{
  "head_dim": 64,
  "bias": "none",
  "init_std_qkv": 0.0305,
  "beta1": 0.9,
  "beta2": 0.99,
  "max_seq_len": 1024,
  "doc_mask": true,
  "max_steps": 5398,
  "dataset": "wikipedia_en"
}
MLP neurons of a small language model. Each row is named by its layer, matrix (up: input weights; down: output weights) and neuron, and shows model dimensions 0-159. Each number is 500 + 40 x the weight over its row's rms, rounded and kept within 0 to 999. Numbers have three digits each.
After each neuron's rows, "fires before" lists the tokens most often just after its 100 highest values on Wikipedia text that the model never trained on.

L8.up610:524461545591546521513527571486475484477440514477464536539585495528460511475500477457479394510533473470579555461461485545518482465526452481511460507481529546469536526446438454484519460547487460489449481399567497536542488452466508512547514479489488542520524517539551527595452556462446505540526541569577466562484520503530446535497499492550468504503377524499474455520484502404541497487486542453535523544511453435461446544509497457464505429503515505458519503496498521546487451553535478
L8.down610:509553437478456582490473543549458487499513489398460509493547543529570488450487511464484547498502549509437467496489453457514534511432535593570507468549534452472485530508483546508536440488539484517434512534473420513542521469577511471509519484463529501491407513507487431440489430577509488527488536503497443518484488536424450520568461517529501399484559578440485524479489501540507491549428524448519495541520540513479525460545439545567477498523442504524561518567492503468536507469459495
fires before: "1", "0", "9", "7", "2", "ry"

L8.up240:482509516538493512471503550489489491520495495590540486494476529499548553462477564512453401517517488480509532466540503513536487468600487443537484561521463479497486588490485477440528533553528461491458514463528462533522501502532451493429474484543486470422551539479431555520554535505411482580538491473541524483456508471514433417533487521467509529490457533520506473463500451531477490472468563490481541488493448512514506501406491441403475506413529506489492499433471549524618422564519454
L8.down240:509586516481533513509522533440409511459460481518444489524503464489508525526511534497440501547536554477451503524558455525497546516494446566539535492460484502502491395528579496570443455442466468562516526428512520485518429508516448523510530476441475538550460447464517568497463561475497427486536559493458428473559566604480469510426495491509513530493522566507551526423489531517519460561511525482424452488445484527497509491548510503522488451523521540461446476502444474519488583564499502
fires before: "8", "9", "7", "k"

L4.up166:476484449499523511483518526422477497528498518549429523494468518503521458464424453479501474541518465423487539514481499429528464450521505482562495480548551531501518507487525501453508543549539488468509524504503474518499510514541495394531500552630496471419493469553439541504505552569518518503511501507579567487517478520495505448446549459526495498477455539497497496527533533462550491417499465471516531433453499385501534468492521459442583520517477477512595479545578423410540489549541471
L4.down166:527463528475552500428431580482446414521469461484489473549459497490444561476522582422491469486521468508460533453502536509529536437479552507537508497460494620513530492486561491483517538440512510500560518501560543556416528545464463505466526423565502507481479462480447502511538484486544502488516414480563512521482440481448412540487558501478533498533535509479432499572511485469463452436550543558495494433446494494541552492450496538508475484475492564535511468494492499465549558552474550
fires before: " ", "-", "C", "A", "S", " American"

L7.up145:478506443522430502524467504591549482461521444532586544458575442504511503488493425393490462496414494509512539494520516440484523526514472461509509541499508519522476534476446494488483570546507577531461508499535460523574532462491499507541521493542543499465571505560487536479487659469482449480460445544550531494484498444517529512520557449486487513511506485462549581539496442530416533546484475513511523475531443448495494442488535443421490530532505542523555479474486548468491443459505498
L7.down145:527492444422583510563522550441500461501496486471491536513478527549506598447519461489459449547490486498588373536484526487471538511455460492496489517432520463510522453497513533519455440482485476501517526501501420512482482523464497556438505573455462483461472509520543481442524460457384522494475505449475518519480526598514477545514422541545567527497530571490460498506540557541444519578511532552505470511481562497556480517497519545459523470465480556526513464475520408510484431516491489
fires before: "a", "ision", "al", "x", "s", "iel"

L8.up639:448497456469494545533546468486499641457532436508517503481504525548522446520405579516564486513497494465482486473511505449524472548505576490498509456455476487494580571509497444462516440569512454464480429434463468573504558491530527454467559435536455495490533474514569514498486480496453503526503538484556472491532540456474494445475516492443534470462509518518532496482418455500515544446489440411532451428437507474491496494501573465463521515553485426519490525512487495526518540464596483
L8.down639:523523434465452542508491484486542436510505515544550556508497491421527474488502415482430549516548463550464514509488487498498495507477546491522533520517445542483499449477563481595527481515505596507597600555423435532550468528495469435470421510457499550534513410488451469548559500540518488545514499435495522509519529487446509534520560520453506556447422493477550544473508509474501504439524526481499527442532530546536528481547513484515415475498416489520492501505461516473457442418495524
fires before: "n", "ore", "\n\n", "f", "ts", "or"

L4.up620:541524490468460470523557471493462499531477579554477451484544511511371473410516440561460475573483463533501492499484552426507520492505502462497557529492442534466561539476513512503530502496453559422533492471503513497475493479518458473532493539522512475507512475571579551469581499563494484551551485498532556512500409452522535397444527525504544573520537513526515474461527438506450477425561543458445474447546528547489461517466471492507438446543499511509548507556496529468532468487528437
L4.down620:469460474480516546537500484500478494459521431586486529532518482470478473470537417491501530558488617483511538512495516440498517479519515471496456508530546452493460463549545510498534563437449496542529568531489491490472495471491495500440438557457528469523492545541584532546494481496457500463543462473586446523559517503488495483487495490518528579424553517474505560493491532450411445523570500518499530484512524501452552560519401468552566407592453484499455485536495462501456474433554476
fires before: "ed", "e", "ion", "ing"

L7.up36:507548532528533558460522377514513506500556545465505508479567491483496573452385453512497540529454475485473555452476580548496560517504470445504417494482507542492489612531461467475490511548442460520471506455417541492490585491489522523514500545460465491467504487491555481545461560419533511547473554551477497472520518517392480479492518509581500504453551486453511461531505480497548514462515487448522524543454508490541493466482515518489485459509398538490610538520471493495503455509496482
L7.down36:492456516494483500448502539495538535558483500465476496494539473507438547526564517541503560501458466487524543491461478446497461458470473582454554547525574464538486458512473601476487489454494527490460517510492465556485483518538515539485474509533540522543464461408484509461507493544508525492538498431455445506499525497547423577554434494524496441560500624499599537535507557547461487516495481527516543485499511486509455436461433563551444543546457451515464470430496472451389515532477489
fires before: "ar", "am", "A", "ia", "i", "um"

L8.up412:492484447502476531488496471456506550473483513535547481524497469433520499479476560518520539476553516492518476502434517560524485510464513463501581534584429519546517520502490426553560524514457485460561485536417476508478460523511503503481462475519458510496624494455550522448542479583549476491492509421579503506490450533468516453439496488466471498439479512477387412557582521463477524462544508509528514476512485435450500554437466437524418472480527538525586473545499555453481497525518502
L8.down412:494478457467458513522501421630518445524473558529507517439526522502505466461461529470560441458488523515488470540495545552483524470553499468465409463469492549482480541502531510519450436522479484498466542494466506440544529464488555507520495473523525567460402454509506502462511518416458471563583553470471555457462548501533495502448491519474476478509509481512505494532606467491517524490454485379457497587541480466515472524485589482527558468530496511517518565580506482443539483534531538
fires before: "|", " |", " |\n", "|---|---|---|---", "ain"

L4.up618:440498530535484492482450477529479455513467485471528471534503478450479495539509440454482519466494498430543551524531529449571584504587501467474505519595475510486453545501546518486580453493509502445499451528512485560523494465469451447542508479604582540446487488536507503512529588576504500515535480471493515451508473499463530468518510572474499535522508534466510440546531442461469538474551511491486500426528436435473552405463546474453503552522455512610508451488521446509470424438508495
L4.down618:536613511536494535468527509467499488491577397398486485532479478505486501522527432461533500491467513526464514511531499462553513546489484604485447531554518514487451458460477440566499505445496475548542463508506516513473549479447475545500470521555437497502491515539494452549545523549526564513519458485568462468471560511455496428534530527600501451545449567483528551540451537536505478522453527472458466391585570486471531470476496497519543564431459498482466495504462457499496482501537490
fires before: " ", " B", " U", " T", " A", " C"

L4.up616:418466431497509480455519453511482443521441579506479466496481557481406448521439535525540491494422477543444514504526555471538478485447468438505556501473528587493546462425419478569537526534521538483589523505517488505525471535411524473470526559510503520407496512556484451432475532521534506530485478529521596468505412526521549508414539463493481460501532523484502528502464534558561494509503581530510483505466525533488470469495503460495516505542506460530544518563447480486532522433477460
L4.down616:480454603459454527557510473435542531511512491585514472600473546497550480508471502501407482482499496510476503509520423507516488548489504526504455507455440574519489449479523555470430432474449480503562508502556515538494546504508473466420501505500547468540437522558570568488555447569491530530502491445556475441442449434496475434503569522534534566539435525524443551461524569520552481511440485435454572498497535493492508517512567513484515484483492528460491477458476460521490530533507483
fires before: "p", "ed", "port", "ction", "oin", "e"

L4.up219:480500507560500549445480468538490431507456501527555506558445482441435460540431550490445508463502501490508506544494527525551502511575548447521532586499479484454446502456516485483522508536466527529443525558507501509537563472414516480515527500535477513472521473523484548498481608546558536506478531535537469467462492543478488484522486517498474560510475538432520485535542498408518551459525470427497506483513415415480521489463616505459444551475491453542543488476476426430505420418478486
L4.down219:514520607484450477493496579574472476444560501541478526582533469454464498514485460476457489525453501479569516525475490474535526550545582503505467565467492523466392520478406483480568468520512522448493522491516506510471525434446512423465482505519551482581572493460474457516486511571470469519570555510457496534449470482497498501544555535476462500541513510497550516451454516492559521479566467513512513524453510526537561512499504442451516508374529489505496525446444532419482515478562493
fires before: "-", " "

L7.up565:481506532548439571549468501491493431440540512537504477456545481513459460531439450468492450542491406466555562453527471481511519528510500444501473591501472466498485476565466501595564519498514471507510494409590510422553567475490478459440489522459514519511511520514502503488418486467499563530496473558540550497473488453485388446498477466524482495510483552570498509552514382556502519465469506462503420483468498509505455502509554501454537540544495470533466507541490547528470554459484460
L7.down565:477510541571522477505530546512483462451497533443444541514486433442523545578551487454522581515493524500469518533522507491487463403464539456532476582430434558499504396587454444503443457491448492433500547485515506555535537511539497514512494469476442468423603453469510473480526488496541510438473509522564542509516503517481511494519443488497542488534620485492502556444500533486537469480483553540497466502499489467444498464503461491463462532524495525546483519569541550480557418491466485
fires before: "t", "ad", "g", "m", "v", "ment"

L5.up446:465517501560439499560526523552502438490431408522497538447518457506514559519547518473465502532509470546599558457476533520551526571523532506523518492545516539426525462470491476541510474490428422443577447531503469529464580479476454480535415411541519589485489455517478539489417520519490506471542553461536431535444535546436484513518487461551511513500479531431491483534514460492556411505523540504490432512495411512451538477513491493471490501442527494538484471454489500526518478518507477
L5.down446:442528470513510485536509440600524459508470514472447483463551501545469509554451501507488461531408483526506429549502477599487499480536532533530534538478473505498572488483496512529537458534466521510525463500528555541566529499519487488517510552522497531506446498462446532535500527404570511462453526444505507413485425516506476538413546452504476529526481515352450480491484516534471461480478533516520444441500414529462505593503565509489494480487490552491463420526458526538535552489520444
fires before: "s", "ord", "v", "c", "st", "n"

L5.up2:487517520524536499430478501460507435532423519534476474483491454513523480485454451456433444478489416506500572587508519498539530501550469537498570505497428538463494440501510527472548566473535448535527433567479465546602474465499477512472457504558505519465479464610448432511497547534472461517496500533531512509516481481515500503467514493539519497449491564478464534499498508526559583488550535531515499377492491437454508413449569490456526525516418481523478476573457495537493564486501494
L5.down2:575507546489487483558441537492450561541471511453526545477556543538543491524503511535481533491452511438464491442508469525511426557474471468510545428479556486529438466477497523503529470542461499464487464475492393452559501557513475495451503460487483525559526489487506461476539519539611499496529475549531532540509433562494453565516497484516557511516497494523555515560466436492493572496498503482483484526509615442506545517533554447468486472549465474474475482526457438440419394439549497
fires before: " ", " (", "198", "2", "f"

L7.up240:521464400501569506484445444505472455420426516542380527526462460493539486530500548491515528495528547482505436567441436501536516502493472571514503543514482458503512486526542486504495488533524502526493472489582419459599536591491487491508502537480531492496504452510555477548462435448448551504595466465559456467530553484520450468498464493593478585485428522529444440490519504539534458501525477464529534513475517526511500516477553497421501507462515513572486503501483527515522453550487452
L7.down240:523480563479514498526469495536443509494436452522521438469456501465608565494487517474497500498554569579507439456464536530516514438514466539525472519480440493551511414450509514539454542557470475491514455466509499510475503598542448479501456441499477507509419473489532466516529554433509484510500484473511419609517453484495464516513469571453538544480523548497556563542507568481499402507500585484547446562548493493512485469453492559513563541456482438458489488508458453532495516473491531
fires before: "t", "n", "b", "v", "ot", "ber"

L4.up148:506476553452481559515506467480480513516542444501506500562515434476513532457422447538483494464503449492442514526512455482598524462519524457509507433440555577569523506445479543450476486531534549443460440462450488528530479515538535500468547533543476466475517436483532455545519554545436430493541474517521438450445545551458442469534542444571494526503459548479558485493471533505516474493457501510515513484554592461452474558504525491521519554551478552483582535498479495470566534603477466
L4.down148:573491517645540525479460526498497488513522579492551491497511493548452497448488517480580544526518501495520554454439575480505576504548463449483483523434506578475473475462489461544492485510419471461517506574462474505515490514532467561519494492553497475469512438490525488537526529521447508536543472524567474451532525487486457538537503572465498506532507481437411487517438491481616511522464453474504482486467427496458520458510525409446490504514386552551534536482497520502500488432522488
fires before: " |", ".", "6", "–", ";"

L5.up340:494488500514486503477520439480464475484466471468430619445421496517508538491491448507452427570462463504526499524521490441524534517560527504517494464492498545550544503468477519492501575530540562508507467485482505514594478423482479392480484477523540506497508457505492551537559516540437479519509450539563504482531423468480462531502594498418512542479555545498431526500497432496487479419531549485490495526549491491502548524491433458431504476406494504504507502534572578532585489525460465
L5.down340:500494531522506487414493505522538599564430503445486545567556446534504536527420499377501487553509541481458484517524503479443472488529498457525488442607453568446487504526454528549494493532438488491497510453457444525536487417462546517515416611493429498546490560490497510528530527480455532508483536493540546509436526531489430519550499427546534521540442522446469528478563510489508500502483503441507503539499403525475479463480491518513476484490499508568524519553464536522478489470497533
fires before: "a", "ions", "out", "s", "us", "le"

L7.up476:483481440507500557490534539496505556470535438489500478496491481463525515503562497426464555450577449488557473502469429521540460491498501472508501535484537449533461601519464509455568533540574424506498483480516401541520522435493475533536471516538575480519562479521511476563489521542527442520532544519511430486448545499493467526508573500521495470491484528421471486541416435448453617510587492483487485447529512472451536507490554488456471495573468582463552518520490522474493533542527514
L7.down476:507481556555531504483427474569484447520505502512494455505440453457468543463503487464457562288487477493433481534488513493510503448478446523512482522457523460579483471553542595562497455502484520487520463534525487495559505515531499611516541519548474443540493540505524503438497504506480536528506522496441388489482429505473477507444469451491515489559571504504550496516515483559509497562466502527491516535533519467508526456496461518572482506541506521493482516430552444478513460510502527
fires before: " |", "–", "A", "7", ")", " |\n"

L4.up116:386527489536534578493505460538473503533472479492565568506460460475482454486542442526501462515506559458533515499514556524460458515524529511483535518478551443547486510493483455487515534605479451549500512493497446494537557472512493502576544429480424513434537468569577527507498511546524488513540404525565496429511513464507531469417510521527473501495470449510490517475490539480510449443548472532450473462544468501463404544557529443529439514530524483499527512577409551553545480480509536
L4.down116:518490492460498524484522457486453590482526517467455445455540563548533519491483544514478516545544476464487516507571535528586504542501441505523475490505523544523458529505570497535479463424452573439527444532516553478456558419518506514396465559493579454487448531451441493489493486443452572506465569397450509516512432533487472495527452489466552530512520556437537492470522559559501540464490491509496564514442539467492505482472523530429523526404478491507463483469509453544479502503489443
fires before: "t", "ish", "er", "ic", "ory", "|"

L8.up184:491472505500511543488522496542475501449533507493516495540525504507546486485484508459543506489498511449473539487517481461513489583536463404500554572541487462524495602499499513455500487552449481525461519357545539548490451401514529452544484546578474519430577524561476457547474509560478446439536482514529468534447546522510497501473529578485533480521517537477485490489458532416505476432537555468486526481536456441497455581513582527471536428559477534514462482501487540479459497435454463
L8.down184:555498550482571504466551444506535437488450487506541416562467536473547502439493526439537546552523415506453476495506501482582553479452457520498467479510483551464479545404489549462517559485473490497509476496524505460405564470564507508598448520471466449511524478517485466562575506509528487538507563464456455493525564487505500514432468505552496497489428557490494492519479503525529445484543501555513532418561530575458490455473457555501527523442445493471526492474555543560452483454491495
fires before: "y", "in", "ed", "ment", "iss", "ic"

L7.up539:526576470476448649480521482484527501452522469504515521472464460492549499551492426462427497519473519513625417491478425491482513486557507522531528491523500473479485475542499505429580515523506518519455453470469475507587581487528482504472480477475421504522573494491493513491522530436528479465511515525580483513502499519507467502507493504505531552438512532477526499493463485444449536422490452395501533409525451439497551516474487458507536471500527478521562575460561459496551506467482449
L7.down539:441412538511461459456544485563497525510517524491504492507537477507472510536504455488485458456530538539468396536502511501418446534528500588544501466529544536540513571465577488495524501516520478412502524526498484506357492423462542471552520528487501492452531496520540515523495435503525538509503496543486558520540493455507555538447562509473529518506529504467446399428478495493451434535547531561458547564482489449463499474435457542451540443546523501521508516444501547530548503518526432
fires before: "ack", "ue", "as", "an", "u", "ad"

L8.up163:514485477423510511438563473499469480436544500540401502543492442444506475471486548490568454498512396566479433491503506498494443541499520490526512552521531569467537510401516412567514509550477481474545537446509465575496502545571505538528525530509496458459573511498571452516576482478508479468511462521515571447473517470507481504426494547449490521472459522397466463502512480517465500474519476540480477530509520541472449541461496461501458509528438592494529526543453492463572559524480482
L8.down163:503502468440466467478537400493528496522496496502526512510507512518515512469529428532501460521508472502585523559473481537440549467506518415434487513477459514610461492447528471418557466580492496496524506473538533542541483558485551568520462481531504424437528494431480486504474469567515499460468467582530591502476577443526533509498566479519557444510475561600538515507436576506489530470523522537478524509487457543541473478473456527463506484427505503503505556425501524504444493447480466
fires before: "ar", "ation", "es", "ate", "s", "c"

L4.up471:484517525543454478572538510521487399488474449505563501460447516509523507459498517467443476575442429565547565444504506484553550597523496419505520536490503544491528532463408425539534532584487512463526502472491492545474592543448474414474487513541506555505483409485487480502498507508489489506475527510509451502453463535477431527497492473466479497531494558444517563516500483476598448516523542501478420518518420527451532557505477504459457493485517466477486449446493563549547509504526463
L4.down471:518504492458489390522550466516467506510497462527455507464603494513547457512507478441416483502432443491523491515519491599488504521535507486532523516478481484451501498474541515488486465550523518546519473505541516480566539500489478483512575615481485538519471485431460536561522459471502524498500543452500431520438438512490528567443577416542526516503427479410518436505548452550503493459521510440519488516574473576459529523510530517442446504429516543529487475549520444566510510477489434
fires before: "s", "v", "p", "st", "c"

L4.up574:478435482489450454519488451533475531527432545535476547510504484510472547500499475511502525481492530601434574461531459471597501496558495412541524525527512519426543495481458483515523451569528476437483503443544522513474490559545512506446566559553506450450511429555463508503475538504507444512526460522539529502527539482460513470412543527482480450506457537510550496502445427481528515457484479515484503437480503520438484441488528475487563560562423427509567471554423454499527584525502502
L4.down574:498495526522436515513458543469584471399486411527514533505529506525541505453489487497472465416505483531442419585510454553549499448494427448509508483472554487507436521487491456497496538516522484519544519489487497492455489543491510471547474449461517471563494474502533469543496400560496504487558556524453456494477573463512583477541472530544506506533520472546526574499406511584511491563518420484537572493506487501511435464520447456552462504519535558502472456513497555466543547574464518
fires before: "-", "|", " "

L7.up146:513450482498529554485493508536475534438510520580416452506458499468545515507485548519531461500496559479573428481506481475502493451504468548522514539525457447466414539506520510449461551514463383497450521507599394463510512549482482458519595532497503516490496514624549522470558495458476504506523435411524464447483503496494527422463531531544502515550513516523568485524542480459493496499530568476490482508535456516526520543504520448484516480452471469547468590526548518513531571539517468
L7.down146:477481510490470453470466487497513515543445487475540449499538544524568467479544482523433548535601478514560549451476521612482446472482440500542489520564534533535450414543472481515494459496544499439496529500531528461436512477464494496505471473499515457529345470456474503492520540521472502487542562470527469543429531491498507535568506472464463484454444535549558504492479472573538507535480503488572461569523454498549441460540505472527599470544485516522446469465459468524471457540527548
fires before: "b", "u", "ot", "ri", "ric", "pp"

L4.up1:509517419474553432452553512517478575511471460504412561478499431507447537461517581514476512499534460490495473502488514491505486575470551532500551509471539508479536512430575464512475560535519515530492478492433432529508435511449522520526476498513460500449522499540583508621518535477463488485546548543576463456498496472477441536520544483505508467463502510467446516567542526479514480488435447439496451442535445406479439471485510470490479495472514537610572544550515447489526531500503487
L4.down1:587513471481502526473522399540497553506520457483587445544541452624456472519552497456545494517514458488462473469495578536482545509546505554443511444534475506483592538502503512584496527486585538446484486508466493502552525465440520562553487546531493516478485469478503482436523493510586514536456446472516435481452520518485497483520481407485443495553456528487555488512487490496485631502429469537519467524533508453458516472496501522497461463445460495556493525458493502554432505481500509
fires before: "l", "el", "land", "er", "ine", "ers"

L8.up196:487526459568537502529496490528489478492420441532560521493443502497556561532437463525435475491509490454550448496488467520544510491537512504541517527539514470515493512498475505461551541535519467525522551551428440557512546565452488450443529454483479514495514484529508521478491548461468405505499519502562492487523509446504497492505581452520536477459487501538537462506385465446475569500482404441515454448538439475503533460479510425462514607468511451525603467533536525414563508528545513
L8.down196:515473566505485440468463471501458494493538496464412547598528539534629448588490508514485533454489553404482466448492536548466518504429492509490463552496508495552484447569510530469446537462437516528506494518594510459491456463455563544468541459430495482513545499493494536493476589492534552482487452566484432475440450519556492506464502502499502495543465536529565536552515462481490533446530494475489557519472536448564531492502458515516504525487531495427434494478533465518486422513466495
fires before: " ", "an", " —"

L4.up69:538455488507496523442487495496449462462481502495425543565484433437498477593430561478521547461533477581425437489536489445570558509491585435532512555510446543520490479458516508496478455490449565512462433457512468521517488477540443510538508467526522516453525475517422529536537587497558484479477445551543502495500496546509474466484512563403515477512508516450510525577544453455529490447548518517467464494495448468513475604480525467505502498542490468527512507548436473573512540436484502
L4.down69:519476507522505498428429531443476547504542455484521461512482603494435492509441550464503500532566438420542485560496479532453562510512440603496451461528485473479542521485550518520500473528533438513546400528482503462496506550519466489415533540537502497500487463532498492535501456510484509490532443520448503477531403478540481444509503481579487475496424483539515431485484503528446569470423507493495476582519511430539576598546538502526496488503456559503531463529533495516516440515486552
fires before: "-", " F", " The", " "

L7.up434:554489492542451538536526490536512476509494446519428537456527498520478476631501535442548465555499563465506501418450461450502432507518476471496478503539571564546488589465480474431491462569461531513449474464505503475513507498529495535439532416527501504515540507486554599565482516499468528516498420535557509522547443569493436444513533480528526475450545517482497462541460518500490534511433477513489511470492503399501464528512475496531452454485454582514531571481553540468491498547533440
L7.down434:478517448515444482512544512500532507525504524395544497448473590544509481523451483548479520500510419531472491445471440506451505528416474512453497544498458498436464464546462498513487443553495540484518466544473544528477430540506503497443466589451491491457445523495516522487438561455517521525520451565445483523529455543538524585540458521541475448523581477504604491492490511533473510580547481510472530551464497527526479511511444509517533448501441496570526480597518519488435438565488556
fires before: "al", "iel", "ican", "ar"

L5.up385:441575438495524502488500426513457489444500505509434484529361462472485506493502552489512513479501469495577526507518455490519483508575501506527526549536482537493481488451450484511499582535490468501485437505474473536569485503504555475464483571494505478459560486521530425517492492591454443477615518501522518532516529518459476447490576543524517511471435513444438474475547527482586491445494535506486432479494572438436541510466514482435539530473416546518546497539500561471554531542528482
L5.down385:431515495574501535473460539572485560509525500467481502504507572475504437487445529506463489598523470516478563480534447498404439541528587502489485460414567470509483455528468512464449458470519496518482544513579517448487417480489531463513530503587509442515491481451495520603503545471525476508518457425510415475492484503534492510434467534531474542506501506512527546530488417550539523472500467423481532564475465535555456497476583495499518523480509492468407523526500541506541559509535475
fires before: " ", "–", " |", "1"

L8.up295:454501403569493485535522543476498491467529446510482434470476500475424452514541554485556431540545470553472518540494562484519464504508466475516557460468514434449517508476448531556481554542548486518539466485513485500522517415570526473528485509485548497447545520545547519525552530497423466508553483544518528456515536467440518483476586443502431539490462527413469463562448549597486517459476433445446467525472466514528536495473544465420561505510454445533453469534484537499466537532527474
L8.down295:465504524446568377459521496528446458559480497526489545560468475510537516534523445556542478495472569505571529438510516560482534537473489558447469461485430537569437505520530539427541415493516488400523465530561447494519510512410486546494500524507518507523506475489513480518564509552508510513470443511564494551464560487439517532451424520509475489580508515497440456484541472451478479505512487534537458488538469495437537537565458523520465405472482493490510507457552529565516517464464468
fires before: "e", "ic", "s", "te", " A"

L7.up402:541515536567457484475490467513489552437478482508563460508504510487489456491540507510527512476560520467533539516518585555490530520569552433490521545512466473470509573472435417498478459562479484549494506476505511555592453448551508496525450540607493494416494474476585495576494568535510465551506528475470535474490503504445516506432500444438456488552544510528433452492487474457531530436486568462502568504500497470456501463477517520412467501501460508525532448456438479596538472500538458
L7.down402:510532474542552467524454525456524500520520503486468551496464472516473493458604527514505473570514479578463543482562464520459481524424521473480464426510520472489531475424542530511482474495509475521520442509461525486500613498427577497453499496552524497474473536513511541493414535479524512517526490539506490513502609504419519442527457503503505511401493555445475435496521514544458538472556602517451547473449503518480525507522534504443510496612519501453459458555485495447415522527487442
fires before: "e", "y", "ic", "ul", "k"

L7.up229:531514469531427532447469436483482469489444426444522476510489475516516521508499513537558582569479549522488477560515507563493520610505480457481518468496560561458535516540569490491488490538563481519484530505418567516520517461547521511545493486445560499437505488476478393587417527464516477482490550480497563470538498494514475451569518488537492461493423520507439515509488503444527606434498464505508488540474432473453546547464495491510497487473414528532471533553487552553508500493534444
L7.down229:437591475495554483517464487557473525590563473444490478469514527533452562452548521558551496460492489457391506470485478518503460426459471549519482566533578503556521463405534461481513545476545576465487519568477460489502523504583591525448444489489477438469468503472462491507498499458477510485532534517484434504449502493530508482485438549492462455557534558492480504541588522472506516484526527457517475567453507441538469480524491504482551459549539457459488509508546434496464518540559461
fires before: "e", "y", "er", "A", "a"

L8.up32:507516444483508514505451573544462496422542556517505551530486471510570443403488557477457442548483481564455628543423456513499487569481541460568571504495473510429504496538505455471497488521489454495473527511477503496526472583487495547489476500514549570438522536443570446491528464513502467467552483502484545462483542432477538500523530489448463498435503508427541478504551479509498554455511458517516517417531492511449416478507529478424461518484475570472543544494483465517534566477492481
L8.down32:546482476457587483503432496483432483505442482456541557531528509534525559518517459537553595387493417538460408469512539521523427582516476522514499455517473455568518500478461508485457461526494495475571502449538471480538447488443490472481531503466446520551550495447475543466494466535483466463502541446462481475528499531564497490470482608484519485559480541535497527548468509498482495524533539493554472465467522555497539458493520518497477518574555411554468422534482521539490430466544498
fires before: "ph", "in", "od", "p", "st", "it"

L5.up498:457548480509530522542498516433479473474492445481478542517376548501525528538397470534452481418475453520525500494520470500536480494537473450500465530453513450532474538517471507502527483564553469504549500477471466560547560510486516499466506480575486490452570481467522456488421447475503466549537573518576502463515458458465459451446531500517592536503523512480555510572416481489472548435509484515485483443463509483463542512487559503479539633477473421497517466485508532422542503506543513
L5.down498:486494439445429537456583449469502571497575535454556518426459525517577510473514562536507516543433430533540467475526498471469539475499528511528494570497582466536478461408439491506468542501435512561504481475504541446501449622509534489465541538501483466517510495477509500478526555533438522552434516470443451503468505525504551469500448488516475458532499532493488565519503523469551579451483489414492546526538487495468524510444517463536529531485563537564486519550497552459493477449439502
fires before: " ", " The"

L7.up374:478547442511502502512494491506510455487509502525477453507518514478541550469566479523464507495448509550475431648495562520508536525454510535518494512421508517454548481496608447524520455539582511509496516512480563511502559466452481481499507537504557466470486549556492466588563452458508465511473579458527511434550470447492501463520488555489496537472470517517438539466484508456560513390465517467477515481492506520533438526462538464410595475481470470489490543511467547478474408475434491
L7.down374:460513539532508472418485519495492456505465537507507464455461449535522581527510523522455554509514503519557523461512515495448446473447467587532455491580548502471533556470573508474496446554484423394521544592491481533501503501536521496505512501471571468470501459542599427475490489484502525485474501458536453440503473454545453560457510488504522472483567580502521435508504509469490454506470494468525508500469556486519467414505468483524554511521523530425428605478539557506472425511536453
fires before: "er", "um"

L5.up175:512520519479443505526519538445474545474509577550560535472513520439541384471512473509536496570465461536519472496467506502506528521476537481513503481575444546432504515471566428477529477522471546423462491493425486493504510485548504474475463493543465520505552486470577528498532512561514452540525468467507489515471487467471509468462500478509499588510549505474499538414496467501478524439598435428510426434523492537474483541517563505441459454446475468536567581549542522535504573462582474
L5.down175:538495450471506509493549450501479508492508480535507451454541522521488462400431489477532451484566553522539460538457471505513506487469484482473509546441477489525577505514462437411494502531466469457547522486488447509529532514503506565521402430537490457552512475515508420483511557454514548475565484472508461477540493630510495485496482470457518521537466524500503452483491475497465491511533510585529511464440532535534492663529531460518506526537485504459506461489487650505476525543490496
fires before: "ore", "ul", "or", "ound", "ect", "-"

L7.up511:492512449577456503529474463515505466497465500556539442541519521454548540483546582513507539438507546472523466539484509525517502566543460505498514454499507492515466504466526460496476495546514551515520528465533494559547509449472445513534550504471582483453557459541559432598545573477496505526438508469568438434438486479486448466535522502509505489495504479481481531506539509483513554453512453464526532483528427424470442489422511441493506530455422444578519476565474589600451450537496498
L7.down511:489517507502537519493536496557514417488460575517500477490515486526463637466461443500505566565519550445591445509471484522468500526452522589504490482523528500487561491445567508540443552474502491542515504455550504534481547466523588532554492493449527502543468415507474490483542521464455556452497479456473456508446512523474485520536433501462460461484481552548548534437528537484467468531440494478515478527373472479584505512479486509504494507498511463425416583486504536477469508524479466
fires before: "e", " R", " A"